Part of a small language model's weights.
Size: 10 layers, MLP 512 SwiGLU, 3.54M parameters.
MLP neurons of a small language model. Each row is named by its layer, matrix (gate and up: input weights; down: output weights) and neuron, and shows model dimensions 0-191. Each number is 128 + 24 x the weight over its row's rms, rounded and kept within 0 to 255. Numbers have three digits each. A neuron's up and down rows have the sign that makes its largest values positive.
Before each neuron's rows, "fires on" lists the tokens most often at its 100 highest values on Wikipedia text that the model never trained on; "fires before" lists the tokens most often just after its 100 highest values on Wikipedia text that the model never trained on.

fires on: "iv", "am", "ill", "all", "–"
fires before: "er", "ing", "a", "ed", "ate", "b"
L6.gate120:132131136130097185149159159093088114139096113104119159147135107115113096124138158127100101179121151140066109129101179106129165100127154120112136122140127116121115120136165129168123123130108148101126100146144154100130155184115134146112143139129170127118177131193153093149132137143111090146111095105142140146155118105150114132110131098161148122155123158138160119083127158164129128164164131100112154127150075123159176093123145131080113178145157141095139143139138082114120135099102142140117119122134122138118128112100181154145115109110115148089106150137130117122101105122169103134
L6.up120:175155152143101137091151117146153127116156095143126140125142146060098114094102107107133129153166172139128117191136166150149177126152091094129126110110144155129126102158174134115105120177132138122135134131132168114096155133115119163090132140163170104133210138158122137166116157163120125111137140126103136127127130103137100091141112110109111134120141160148127107086148162128156123102152133113093139149166126119147117108124132120099140177137108160155112154104153107095136101126120135158087099101117092094141089158131159134123130129128116094124092117141160127117128123103087109134
L6.down120:137147102131152109115178119166165159154135091149116106124091177107087156142140103114139130129137132131129124079153128145165142181118126125108145143146133171118121088120122114124109168120143142151137100117140127119138104141147092116112151125171135137123133109142094093180157116088121148126095140128091162128118133123119084102142096125139134175149170145071150154128163145153150154100102120118093127147162173118144132167104111100151128110094117181120153172096147144117138140143140137134128166149105076093147088162126109109132117098147132127152167113096133166115141118140122143087

fires on: " ex", "x"
fires before: "p", "am", "c", "ist", "t"
L6.gate25:122135070141111142163140121088120100149118130105115158127158147121160127135157181117146128100118128135093149140090137124126130088091139116120088149136090104114121150109142095156136116108101132072159118125134102106155121112158117129121127129126173148103144148180146121094118069131140125108156105135165091151190135120110155170096130113160154167129153107104156136144148142157148137132134154140140142100147092146175158108119162102134084125097107110126154144110113131089098143111143168129163142170117124142127133121105151105106102140089169147078110118125116117138115177159115095115
L6.up25:097131111141127125126132134082138095165075148144097131115113127112159113152139099140156096095129113124125136143071167135070162051137154105134126105121129097129133141130141115116139068151122096108109118124164112123162146117142102100151115154139105143152126109107138138099101075115148138140174108163115144131137150083133145143131157109146153107101133152131097165144076169122131147118090129098140125106127092159165108111133153106118149082165125147111139100107107132084141125129173169120134127151124171114147109093099131123103127152107098160107164127136104136139140139169155130116
L6.down25:133088103097132079112142145118140094137133128161095113124111117095151139093136137170173091111129127133132144140107111161128151100165127147146134132139153119168146131140157097147158094111105088116115145119150104163147153096126092138143122155164084145114154122120151167098122086121139151090176070114143159105119122084144173151163126079123163126122138117093111159170117129115121165116112104104146164132171141092166116109096182114135147110131088110134118135118119152129130123126135104094141116127167124106173114105142161135108112144069127151133124137122132153125132165120166129104

fires on: "j", "t", "e"
fires before: "o", "il", "her", "ust", "un", "our"
L5.gate208:099111093147129137121119145123116089142151117121129122108127090085160169123109119109178126162123085123148123118110177090124086101134137145100147110195114128129137125116134138116123121130147168087111145111143111079139129152132144151170157145108110139167091143119152086139100082125128167126118135137134081153111131108097141146123172152109159122133134143133136046130157139087143110129154129175142124148178146151096133143124111153117118120157118144089114106145139127126161111115140128120157161130121166107149173118075132103123112161096102141136156140100092115173156135136153112115
L5.up208:092122100126091119146133129070150113116136121131122138118120131141156141092141135131124137170147095145128155148112133105090100174132121056149125101156092095130090129149089138102124105118139137130142130126114115143134127154111118121144142128115141107134104134148141145172135101135130112112119101128155120134121092143061130080102121127131154065113121125150122183149108119152108122150153164140134119150153087154110097133158127152140115103138127165074121132183129134069105159153179116099108147153076157125138162144142094119117144132078142065113122147129108155162145111135113152107
L5.down208:138116118108075105167094109159168089152078095121148119157125119140113118114119125157108095146124159145111111128108111126126161147127110107102118131083141098145132094122121084145110145080123126116122141102150122132140164146112142155129129122139137079126166136163160156175129102095141123102149142128149098160129129085142124106095109084113097116120136126133169141140118119142164115143104157150108118159119098161139092142125081130085102063107136142154121102061149132092153127160174106106101099114094137127136113097118126095158131134130123141115122128169144102148136127094098090089

fires on: "ac", "as", "un", "r"
fires before: "t", "e", "he", "ed", "on"
L7.gate508:124152117115160083147124149119116122071158080134094200159142104118137110122122125094151133116117157146118154132149144123106129088167103117125103127122132170084152150119078139113161093134122113141126146111119105133135084119132119131106141119117162104106115134161148130119119094163150099124134143107097125125179136122163117103204121129097166130148123104116169148107121142146118123121130134160092149109123124113107128102102093101131102110096164137128119103130086144145152141125133076108164115095148160168127163155127150115099116122128125082140130142131205128109149078121145146131
L7.up508:157140150101130120120141134108158152160086106122149121122085140161181114123104133105142081089145147129144170114105105131125108137119128153156129138142118142130160153114089161120162144115155143143113136137146123101132129135088119126120159139115110126126136165175157109133149123164128114122128122067106124100123143112176133153166127166107114142141108153086125137108127157125091122158152115099097151112157172101127105112150137122177106153098125101113153085144147114151118122121104135140091095100120145149132143152149172204083150163149104111134071167155138141128157161173109131146
L7.down508:127109103093126148137138103153165149154108128146108110152082091096119120101082142144100113119159109142119158139131168127142151148141128148123132133152128106146167201172139154184100153133118109097132108119115101108119162088122121168130145126156114129158108132119072076121106139069120149103112122128120122161106101154115135156152138133094117105115115096146141111098097153132152174123132146150097116112120152108147095123126101125162108139139154122109148184100099104119186150120104183105127095099125159122097092140135112100114152118163148143145138137119119120148106137114094096119

fires on: "w", "ack", "ac", " ex", "x", "iv"
fires before: "e", "g", "h", "he", "il", "p"
L6.gate394:127186116106106127135090100073118063148110125143130127111088121132134128158151106133104129133114098115118154125142139113128107120124157111108118123161132128090128158152146141153142117162127130067118118121106101087124112150105117085100134129114137141124151181167137127123081148085160134118165100138145136144108099099120140160098157136111164135111128116127097143106083128166133090139141180137121134162095088172183112108110138113129136128141114145138156115117141171115080110162128139108117137171149129165122108129118148093152138149136168103089123156159115120120144113138191086141
L6.up394:140103067159092134155094100108145115145115149159145183082151145135135137172115136106133121102098153125077122137136159163104147115114105151109133101117119154106122123113139134160131148097108121115107149162101090132136116140126154116094164137107159139086148122131118120106145130121176152135149146149147108125135125145167141156091130147136146135123158109129101110111194164185106145113085117145179135117129112131158123103100148126138124091147118139117170151142147094156139148142153161127140132136102150108175101159163116122134113111139079142120108146102151161148200095124139125099
L6.down394:103126111125131103156145167096127131105152115132097168130118112123076175177134156159120101122134136133111171145152120113104076108115163087116121112111174136136153119106104128112162118157121094104080129136109135132121161156137145169099117097153106143112145174134149132130087098137159144108171119142152111124096151106155115117116124110124131119123136113122099199111111139107105149154087074107149148106138126156139142090112148076151134116140129096124159120161155149123107154150132114112121173114146130113125079145091122095177142101083098169129109128131110147130150156158135119112

fires on: "n", "ie"
fires before: " ", " the", "e", " D", " Mar", "f"
L5.gate27:143097101132112144068132146169161127114162124109114116060128105122149137197080132140113137102073115103122173138154158125118145107112170159130138149135087091100145137143115128142158133150129113125094120143129095076140162167116147112122119164096133124129112159107131128086106123135128140128112110134137141125137105166072153102136152133138121154147114133133158139119097095111136138145144115118109070125102134137105094096096103107115122162141150175115150126107090129120109138105109130096097149116149111109108108135136147071139161151135115120109108158111091092119117105183146117092
L5.up27:096140089090092133134164076072130125184086142146134129122127145172116120110141114164144132105147119136148127121131128138174080142122143068097108140130143145150124111091145135151148105149124126086116088150100113124100132150129113146155109133185114130131082131123156136118096154073120084113137112151117092105111125141099165140128115089087152133146117110120112154178126133154132138104115154144146183159126102132170108138131165122134119126134126112131159093119134117130107120178143119176117111127153134093127192134127152138141146102133134117107111136186106111142130134127156100160
L5.down27:138128114124151140145132153104104132101096144139121150131135136118149111143130114174157127147146154172082095179103107127096103129147134118129108090136125117128203155131101150069109160172133137129132157153080136115120108088136172104116150138177132105109162136114123113132109129143154139100160163093130138114124140135109150169098174095106143136145131082119109146111091162128145131190165106187159148179128146151135148100134116145151118135138121084129150128178134109156162147140140116126092170120135158117117143163142157117128116101103120156129121111167119106116131138152115144120

fires on: " ex", "x", " Al", " O"
fires before: "p", "c", "ist", "am", "h", "t"
L7.gate352:073114114115106151142140144076104107112113136169069131153119125125110130121146194182131148144129119146108130164073132144132133085114135130128121151131138162134112121119147152134145099152118121129105148133144137142142110142172089123105146104129107135080164092175140099100080104147158089135139121132151112131145108134095112168104123151110153168154113132139128130161116102160120158107168127130169122132145144137146119095105126144107103127138155102140145108150111086100133107092084150088114121109064133099112147097101123136122111117128157120113158165136115069133125132103168158154
L7.up352:142123101122104167162138116117101093136133179186074166111082119081128084136156104157127124145139142167151143145122140117139160131109120114096158090090123138102133114135126107159146124104147114108071149132170121118135158138163126130116128100129106138095159150125137120107034107108125135139114098126166113170137115111111116096138185159116129144131076094118111098143153095145131153119127123135123144098154126129158145082128145113126153113082124140155157130143103117088158129073096127125130111117109171104137143129112153128120152146141131141120113128128094101122124133083146123135
L7.down352:103074092113087105125096098134140168130136118147124150146115118108117145145117104097092115125108119129148134150165131100071125089109081122109141118121179124105147069113179115159125140096157151074111132110115145246121128115127138192149118128131118157140144142128114141109131108121147116110121086111140158127148148142124148122148107136123171138131121110099111135085151119079116153112132111113135131115152134142120116107169149118134139126137091121099128137130139101099102117128139124124131064131185158117122090099122154088109117145134088156125132131125134150129138120144152127131

fires on: "j", "l"
fires before: "o", "un", "ur", "ust", "ect"
L7.gate498:132115136149120166160132135151087151135157104163135081126180141121136140102088118094124163104087110092127111132103124137105126103120164169136111103147119126179130139092126132124119078150113158138144160131112146121131164117136139127125162149132128112087103165105142112137169119101149107170099066127129105144147084123109123143129147171089157117170130127128167134157171137142117155098144130144139113126149159152112147097116145150075126141116132137094100105135113136168075145140150135107112143164125113142144177158125167125150111146104149125093123153107099117133158071138134132085
L7.up498:096122167152123113125110113144124157175116087107141110115179129176136142096104090111128163111103140084139144101112111105050121135115160142103090140162111109128114107089146115097121104139075136114149164154106116132171116116094139114114205141117161106113116100143139139117118099111125115123126116147126138141137116154094161114118102184102158130172136103136142129134157125149128153113127124188120141105168154123113097120127135130117136157145101141148096140171119135162122144118108093165101142141102131134156170176092142114148138126127129145099128162100122106137145103141085130130
L7.down498:119105142116163082108130109099150135129120111150135122079153109118106064129121115141122104135158176099128173104129130139147123141108153128149112131104131094132117122122143131100165094107082122134125128119081161181107140164109154111109121158120143113127152123097118109116113128108117155146118108130148144156122084134094118097148087121146161143121159139139134155117147069130108069079099095129161120142174118095111113131133159134091150119126117119146121121091122142089120098110119121161117107129160096166113167114120150137153065140112151070134131175105113119144137096119073136119

fires on: "re", "ro"
fires before: "en", "e", "at", "w", " is", " are"
L5.gate255:121115130096120131128085151125110101073126130150085111115150118110144115146118107157099098140106114109122110079118144118118145087113101135104145134111136134144115168114165105124095088106139143128094123147121158093152159115142085104144133117129137138134171114135134147111118135154141172137142094110142146132137148117165082115105129150175128141112179096084101146064123096122165156143096130123104124130164106107148082082151093174173112133166139140109162146140122133159103171149130186139114130123158135125153113122135128121095124172132089108125150085159131122080127099123122153132
L5.up255:137147136148121151140117112096091130122100121147103151083112125144097094105156149119079139109135075141110132125123135155173123121095134174111166128150165131119161091093155098088137128103112139133152140122134126103169155121141119155073129109154079160105166131113148131154111170148107167153153099144121091100137128120095106130097111119147149113087112102110115079136136130139079121096153089124159169150140144099106120154105110148170145102150141106144148156103118105150123141095112164141095135150135137133113189115136170105110119124140075147089144139118121143147135149104131152137
L5.down255:157101140157072106160133109107140127146122170101110112142125120100128148148112112118168164130149101143155075087121155125128131117118088116201103082092100102101094140120160120147138117110129116122116128120113116091142135127154111111111110156106167140193151116130142126157128161188107119131142113115128162178123171133116123138132106149123105091117110127129147161109142088131174125130123143142137106091155104176140110151111141129192084119125103098118134167142089135169147102154112101156116159130132156129147129155104131141127091170156113124132146112155126144105142119102101134122

fires on: " in", "n", " on", "ear", "y"
fires before: " ", " the", " D", " J", " A"
L7.gate45:108153133159140127162138157152120111124140127116131153122157129099165139136124109148106142186113143132147114118142187102097102113111126133107139105145088081084196157111159134113132139132135099108077129098199141095133140124074118080145126145090131104158101116118152148104130112138153151149108150121161158159098123113155112159123151129127158126129148117110139126127078144113126107131122117148145104101109133141116094145145084130101129133120137148142135145172152092125127111111100124146068178116125112146126087097151131139126105193123114154119135150175115154104092100125098112122
L7.up45:146122131133142126080134144082131116105155169158123167100175119165119115099092084134072142112155119123103084171124128106124136149142150149082087105174147161124136115080124137113117148149135175090129141128115122136166106156138142134124095120109112141148106115135138165116096093146162147098127148133139095129151169113136160128122131177143110114160116087116156169108142159111129129144129072191118121113145130122173133113107120127129134141149146123120151107119122090163167133117164113125126138126121143107111134154139098107114169147114123162142120186109147077140119129122101091157
L7.down45:102159139127110122110155118104134139088168157124133137116137092104113157112158114171119116136130121168134115145153121096153117115129160163095097125130097151140161165122133143126155142190120126067153126129112152063122120166127114113128196140087099146134094125128132101127130151144159152124166116131140140153137090167096108122128131132129128150162156140151132126124130126103122145118124047118200145127136117114119133088120132116114154120067128118095091108153123139128118138135143137075142146140132156149114118123147079107088116112130112141135183179162102091119127126116130121128

fires on: "j"
fires before: "o", "or", "ust", "our", "un", "ur"
L6.gate47:121119073141122172117141124087084092150142153134137149102165124104170157093145109116143155147086145135123115151149150120138110152124177136135128119161097104108145127114132142121143110158121110127116137136119112112147169140144128132107139151106131121114095112116184088127095138133136085160159109113141124172106106127114102121078099096123156095090100100123122128125127086117117088117141111160122095134124105135126123123089080179135100187088099178138100110157155144153164122109143136089118142090127137132126124093108172126106108134141144122107125175100072118144114104100107106122
L6.up47:107107109131113089154133139162142132130130112094131108138153142118121108100114161162138109122112114118127111126129132125122101078145109118130119146121132103123112143104152123116134112130093144095052122119093141128125176133100148151127174108133150090106078168107110165179120095129077121063129119126119091119119159140159149113142151119147130109150142164136142123172169105163137145152140179109160144135179128154162146128161099128098120129130144154142102159122137144130121095113159139134132130129133125132050166140142093119119135131093149118124143092099198137128118129184119153139
L6.down47:139156133157111123145170113155159145093140132132124145144124104110088092117061132152132124180124171089128139082132143088127131141115133156116103143152076112141105148092121101115158091107141145090116112140092146051169177115139133142129164126137162074151148128130131133153120131129121108118108117153124121120147120109140135127117110149096153087132160130155106101148145115175110092081122153125163138166101146159128155138157115147108111126163145144154121121139117151115105092115119102152121169115142130163072155146101099149114112145096160113152114089141152135114164126118136130116

fires on: ")", "0", "\n"
fires before: " |", ";", "|"
L7.gate391:168114186164137162122101137175094073118134101144092079073132152140122162142106157115130143141149156106107132143161160127120106101128128144104136106152101120149142145116146135139115136151147146079111146122152169127143151141130123125146137139159117142150153157086113107118131157128119102105066113147099093133110083154141135127077115168156123119139092153116176114123107126115104096117182108102149113137111145123147168118128080180186145127112138131174124140128098111095123126117130160149171160161148143168110118126102093119123118144110148116118126134125093112158128124113125113114
L7.up391:131122154125179139165151122110108137126123149118116125099155166144122148081126175097161163127103149142123113135104127129094162128113081125118091130149123188113138120168129123132140153162137132099153131116123162119085196146122158113130161160097156171139110138133140108098121110134079140133112105150130122129123124116121106119105107157159133105140092132162170074141105159122120145185110101103084119126105131103159142131131094133135153092087143149111157115143153143174169116142127119103141126132117143138126138093104092103110121127086154147106120118159054129148145140106123142093
L7.down391:154140116116137109136147131119103145114159149149130115125130133123126130099142155104178134099136118063102165154130108143136177112110152108147127113150152119107153114112076126115097110134098101105155148096101178211109136120126135222133176152126157121159076136159115090105120188157150149102106142109090136094165120136153199135085126143155118113153118154141142102155138137130139110120154132107120139128115153077121127131142133165127135132114130137123157143122128153113125131115135156108144128134171152132123099137115125115114099120103137113102150126151141111163158152112120142106

fires on: "4", "7", "2", "1", "8", "3"
fires before: ",", ".", " and", " the"
L7.gate450:122131145134148149159108116112129122128145096079099129166131135157145130137144100143110111143127151129127156157156121103177093174091162159115119125127106125076136125125104144137123132133085166131107103161114115129136124112115161115115151161093154146096113113182110162145116137146144134147060119125115126118153127150149160122175123107139127151110144073130150111111163131125124062140109131101112137120133086104144107101142079146151120154116128145140111137120071085120106185126130164139147112112090116126076116138130150119115094170116094130079150117125134104125102140109092132186
L7.up450:124119158127132120122087115139191157164147176140091103163148122181151132146125135146129106127096117149122113113143108120146131159107123147105132147136158130104111153136135129102149133131119118134129057158124139122103132119150101100143124135100126156100119163133079117107108109157106176117111121109135144111122107153151153129131101124158172086139147108123123176166150123162112113108090136069144128114092106088142115089175121135151080130139160108101080117079110096098116122146141101108090123124097129113127133172160165129151125129085123137110126156067143135156123131125124153152
L7.down450:117122139097132176145131144097132188122139143153140104098139090168132109094117144105131128109150114146118095145115130138094111137099145113098136105126124154158135062086147146069149098131132137113146125139104093219116137124131082158121123122140109135130104179098093125157150135141116157094138113145118097100151073148099157115147110107113126132157128165140128109146141151134130131155167167129117150125115149112094174107144149125150115108147108115078108145122133128165119150105170134128148168132175120122134121142115107164136121170138156144166130152128135113163121132110117098083

fires on: "w", "re", "on"
fires before: "o", "e", "at", "el"
L7.gate76:136162115080124124154103131121110103130157104109142108113146132185177113153130124135054093132102117105150089114113119135137105113106096146092114115107126142116158148120141130138148134152170097142149110144122095129101123137091153097114172113168103176126125158106115113085133098148135150169110085149129152122134145112119146133108130133161148106154135123113125162117123123165175136120121123127125168149076097126118154149161132124130176156131131152115169109168158085121114167130116098128145121146107170187144131118123138100148140156116142093132135108159170114133107165074149129160
L7.up76:074109098102147140113124166133074106140136128166108127171119125134129112131103120146145113125133121131092108135157156104132095097075110129087140121131115114101120117177131104095110097104160126122105117095101114124171115131165134114141175143188071096119153163145112095160131115171111145096127143112130103150079141162101126159120107105186113119128133117117121113105130113157117127112127111125138166147123102133086139135072121148139146106113157134103141090077134104113157108108154110086150150158109158150134116127145120110085111147137113104115159118106177151131133145090122098124
L7.down76:138139142130165090146078116119148115097119123144140114106148148122132101178096099123135115119074095094116158105145181143138168168136110130113111107113129155106131087126126148129133096118133127105156164120115144161110120163107117110133093157112132107162129106118128132129064114126135152112107098135111097106095130116127116125106144137144136157147162150154106166129111133113125086136097095105118117134144156113131138139154085119110144129100115147127131093162142138125119101089061092206154182186144098163161148128146147144134121152132124142123129111131091077097112120118101137159

fires on: "7", "9", "8", "3", "6", "4"
fires before: ",", ".", "0", " M"
L7.gate128:091127112122137129132138124083111158132147132120136110158093115109109107152133155107098119172140097122139166131133157115124104151162143117154120116114143077113153147131118142119109088110072142116133071169109123141141137117092119105147059155112131131070129090122135132160148138134133132136161124110090185123139124133144176166172117081143162147080125084162153112144135132157150108130091125112115142127105134125121163118163162127123120153093147095119159137159113124123142120100111142139093138097155128120133177161119110192130154128132121141152124112155123108145116122146080174155
L7.up128:100138143144142121146101096127145130157122121118131097167116130111125137153057100141134096185116125109133125156132153138131109208152159081122123122109118164145148143101169106127153114104112135121128081138139099112122124107103092116133107154120107106118166110122133114093125117099159145099115112121137145120109110132162146108114126132144160176156174116154164122148141097163127150125126115158152132104129161119132142123136128106115107140090097144096096112135137128097136158136073098131095153136138124139148125127117094150070163145159130138116109104142180167076068146132145164170
L7.down128:139102114132113138122155076111078119133119139092117132096117155121144191137171132158131073119136152123124100156116084148165135089069093106141119081114114153129124126162149124103134107195121161115074129156139110167142110103132135154145132152138137109097101134125098173162134124124131139155104136125133117117179120131116175117149160133098142146115121130171132134123128148160083097099139095132129125143101138131099136133119063126149150102145143118142102161130103134166129115135131115173136095104136142135105094127115114091115078121151096110118134155113124102106176138117100145120

fires on: " ex", "x", "ro", "up"
fires before: "p", "c", "am", "t", "ec", "ist"
L6.gate411:138102106149127155124148125124127141145150125151097199118147133122097138168130168120150129163080126129080137153129100135143165094110157164100101153105113119130119131126122115183114117122150111094115158144125118083119144111125121125138111149147135121102178093127168131110109083143156137089117109139151145148125119079144163134136162119106118136132170089165120105130149083123104157157111132154158135139179137142145104119074129113112105152145068158111116130175085075140115152127103135085138138127187127115132132103128132119146118096090129152128159108130128117131114158126095093137
L6.up411:143156112111062122145153112086129133150085111123127143057093136141127103150132111086149150121135132128137134160068117118126151100126108153109088099144135120131144135101141110153143116092090147079103083155127150137150129180141096114195110155161155155144084128180152152098107108126097142154117114122118124134127129119128114146108137116111166159101131110117140142119114132121100149119104131129130156096131124127143125112075115154121150171132127119131170135107119131164168150132133181156187138129125090114141105101126103097122120119116153130107090141139134137127113143175156113083
L6.down411:149116138116128136130149112090073100134136156115083106109123090079076087126123134101168094102118116129154132147104111136127118118101107090135152109132177150119140099132189136141140080123166129109126111129111138179113120123150127136127131141122103145132095142150130140135063126118072119132156127128156113103116135124094155136164128112130146143127116095078146153121100119119099145188134160142166134141136083125124120089064140141130111108145137111137138152148134099135145148166126104122110089143138093119155091158112166098138106131087106095120135095144096145107090117092144154135

fires on: "n", "oun", "en"
fires before: "t", " ", "c", " the", "ter", "g"
L5.gate311:132103100124145118137150128161178119163121177130122126124124091072149129094109091115148142091140130105128163152139146134178117152094138119107128161096097141127136148116145150152101154115119128117098106151088106099143132160134143137117114142142117075110106160139157156120106109120157140134116118116140111090092127136102095132121119110093114170151112040152103084108086127122106068067124129125124121128113147134151125125090098142158125149154119129159147140151135145172160110140127140097132139129142136120111169131067128139129124095108126108115129148138088154177139125143076120124
L5.up311:122136098117165103108114147119103155100068129136118100155148130104137119123146154147154167132139111072142127101148148120157088150119140147100166117082130138091132153156133156166108140133116113139096116168150126141148086127126143103154109132167144098129116144195156130115161084121163112161118101116154132151131111092099125120136136099078085109188090107134175089118090133117103139109163104119133145132094111162139144110135146146185094155156124139107120136131139115128113106138118160090152144075137137092139139105137133122120103112091139100130142115128111137140094100097137139095
L5.down311:135112115154193070114138145140176144097070139171147150157126094079125089123132151142105118164120124142134132100167131163120117169129128134136168124140135088128161180163145164119112143146125138119102112118125129151140131146139122139109121091145129124111132136126130179106106155122119132168124134116129139146106149118110154146146154134122141138125170135123136107124079129140102152113105117151162145132153126129162152133091140183162122142112141083120181147136094107144121087169158124106149091115136152090131077108132115072130117103094104156162097106176114146128159127099131133147

fires on: " ex", " R", "x"
fires before: "p", "c", "am", "ist", "t", "h"
L7.gate49:108160143125127125189159103123133134059129135105121139112141110143188139131195154117174159138085120113127141155126094101145123104121110137114129170142131118149160141120128108109141104152103110108121101130138095108158138126147157175107112126095144136111143152113117111092080105134148120101140109098142116134140120088127149141138118141098156103118116119115145125117067194145137160116111140098117149075094143144182160085104107131136136103146123142084131149122149142156122133107140117117121122112111119116125163163129161095123120119117128201104130150090101109145162145135114161103
L7.up49:121132122136152103155112126089150094090075175130126162134080149110157089121165141113114092139102141184144146151118153144102122142096081131115091156100141084114123139102111140098134091125096102113114119118168131107122172119135144121127127122117130135059133146139134118125087143123107123119142103125153177106112122138152099141104113101109122085081102128089144122145135148132122156082126152153127160096114140143140127069146100094111114128131121106109132099147134140139134103121151125091129135134115124125121123134121122132091120088053108151107151131148110142189145145110109114189
L7.down49:109092162123146134138135127126143116129132131156098091113074111106130106148126132121175096153156147094106151154154134145123127147119141128127097132141182108125154091135179119145140137125129126093126155066138114165136140127150164210105127128187106115114121104105133112134127115150141142133115110129137142107109136142099116136135112106121121132082139083118151146086127128111143102160142146127136129150095147138124113135109118140119154140134113104135099139095108143150123084155155139106101068125112126157156130143083081132152077037158117144117114143144092147117180149134094114136

fires on: "ac", "og", "ent", "ur", "ag", "oc"
fires before: "n", "e", "h", "er", "r"
L6.gate331:109133136131169137136101115126168100140122082129133144112183142156092127132096185146104130125114138104114155139130167141109131138119111138118172128185133123087137161139135126143110109136165135089107163130121175097131104140113150105094180126096118128125127103084149104118115066074145137103146125129125144136137117135134145148103128169140162155118153117124143139077147101103099127182102156131096139170122103090111150145117109122119157139139147167102157084143106135101070114153140125103108123126147138150114098137123134088132123125098149111104173121143151112135130147106166108180
L6.up331:156108169138151123124119119120124112150102149134110147162123151132092100143090171158168129154115144120103141096159116119117155154114080134110158125159127117081128107073125112105125109157177146122135148121124115118161141108083108132078122141112115070132095084096158141088116112144119103133165124131104125118105112115139133124134117141148102119130100116113135093132148155122073121167075112108122136155057118065124128083109102149134158124156124140092142092110117136119157123163137117136132137134128130131141112088137129124177127069097084100138103138120151149155111122131173131137
L6.down331:166112140147102113141149075092138145188135124115149130163159160173128099094101121083160134120155110111116112134164129145140134129143110086106152123133186145139140118156151127100143152111110084145094131108141112120119142123162125184113145131129141141148085117123153115128112134117118121129152116166105134088097111099103154135109136130110132157107110126134159088187130124130143100150124144172117133137164076113094079141126118113141113108142090099144173147115120121114154104094101089141100086111152144103144143128117134097156162113102146148170155131156117113090168122138127098173

fires on: " ex", "x", " d", "in"
fires before: "p", "c", "am", "ist"
L6.gate327:130183118122131150160098128072080150169126120146127149144108129098112065143150129161142154143130132111133141137126129120129111114125139143124129124113115115139132137130109108157145128132088113113111144124185130094117119182139105114085116103111173161085132133182141138087139062133116114093124082112135152186098145104127147180131144114157147156129136120107095096090151123139152102100119092136121139096146111129168149090123134082133144110105145160115153129106104107097107150126096097126140167139125115126089120100151135151155133151150143171133110122145112129092146086134085131118
L6.up327:084141105046105153104101112128097112119142108115116106109120099120183121164159145154137150140105098114120131186176169169111149112166094105108067121122151090143135128158127143126121133117130115112150141146120186145140140135139159101118105103096129166095154113112090135136134122114125118114117114171110180161169105106100128117098113174158140106152137127115120161104119144131118121122087123095145144145130125111153117127121142086118142100174103121105157107140127143103099171182138094125186124155151130141127143127160139119137141124098088121116150128122131133155117152127144134114
L6.down327:167116152113101127141147107123152139151129159113093193130128114128161131115166093165105117120164108099155134198084144122106126101157149106130080097175163156128142112124154124116089136139135132163072139139091131133165149131135152147123160144134119162113151138131133123138099096103147132075097085122095150111118150111175136180149129124143119146113146117129104144135132163112112159120126132130142114144170139097147122086096134133099142124144148142140119131164163110122123123125112094090160096123131089145148105129097165136165066159100140142113157119150130128117172127128109104154

fires on: "ac", "and", "ag"
fires before: "t", "e", "id", "he", "h", "ed"
L6.gate268:144148135184135112166079104104108073125124130092113166169136138151129155156127135102140090144126125144121167102118123083081122113123113185130152156159143128082097150134119096106136115110115138158089146128097113133130105146139145111119092142091114129114114147115148114121132118124129132115158155111102156140150128158149126140147137098126123138128116137116145082148135107142109132165119129147108128148107107159120115083164132118154165180142112141126174092159104162109092073151125131138071174123180141111110100144097141116137099135133129116103174112087136144168091105115149161111
L6.up268:117121132152136128181130141125136126112078109147068129115126148114125140097144115152135141119132148114140146088129148149127128131097084155169183146109146137107135150135116155109138127121128107116110138118136126128153162145142119111141153117102159149083115114138164116119116100156103134157168164141119138161096143144112118135127093121143142150140129109104119154135111172114113131121102138106115116085097143113101085097145108137125115117109189179117102145113100154093122127133171133145125108125127080117164131157118146108133111121104127069067129104118093147152109083224125183129
L6.down268:166119106127134154137112100153128116190065111122134135124118157152142111152103163152143094121118135142147103167107131117105153153141090126067151147149118160106109101102103128132121146113113125129139144131140089152124128066135118192136131117124143091120172120146131099117097128144147149112166172142113112141130113141077100124102148122158112136110123153172125131113119172114170102126117180145087142082116147108128063157146138121128097133136116135090160103125136166118130139123107133128108102119156170122086146119134136142129167125136150123106113104173123159095124133110102122181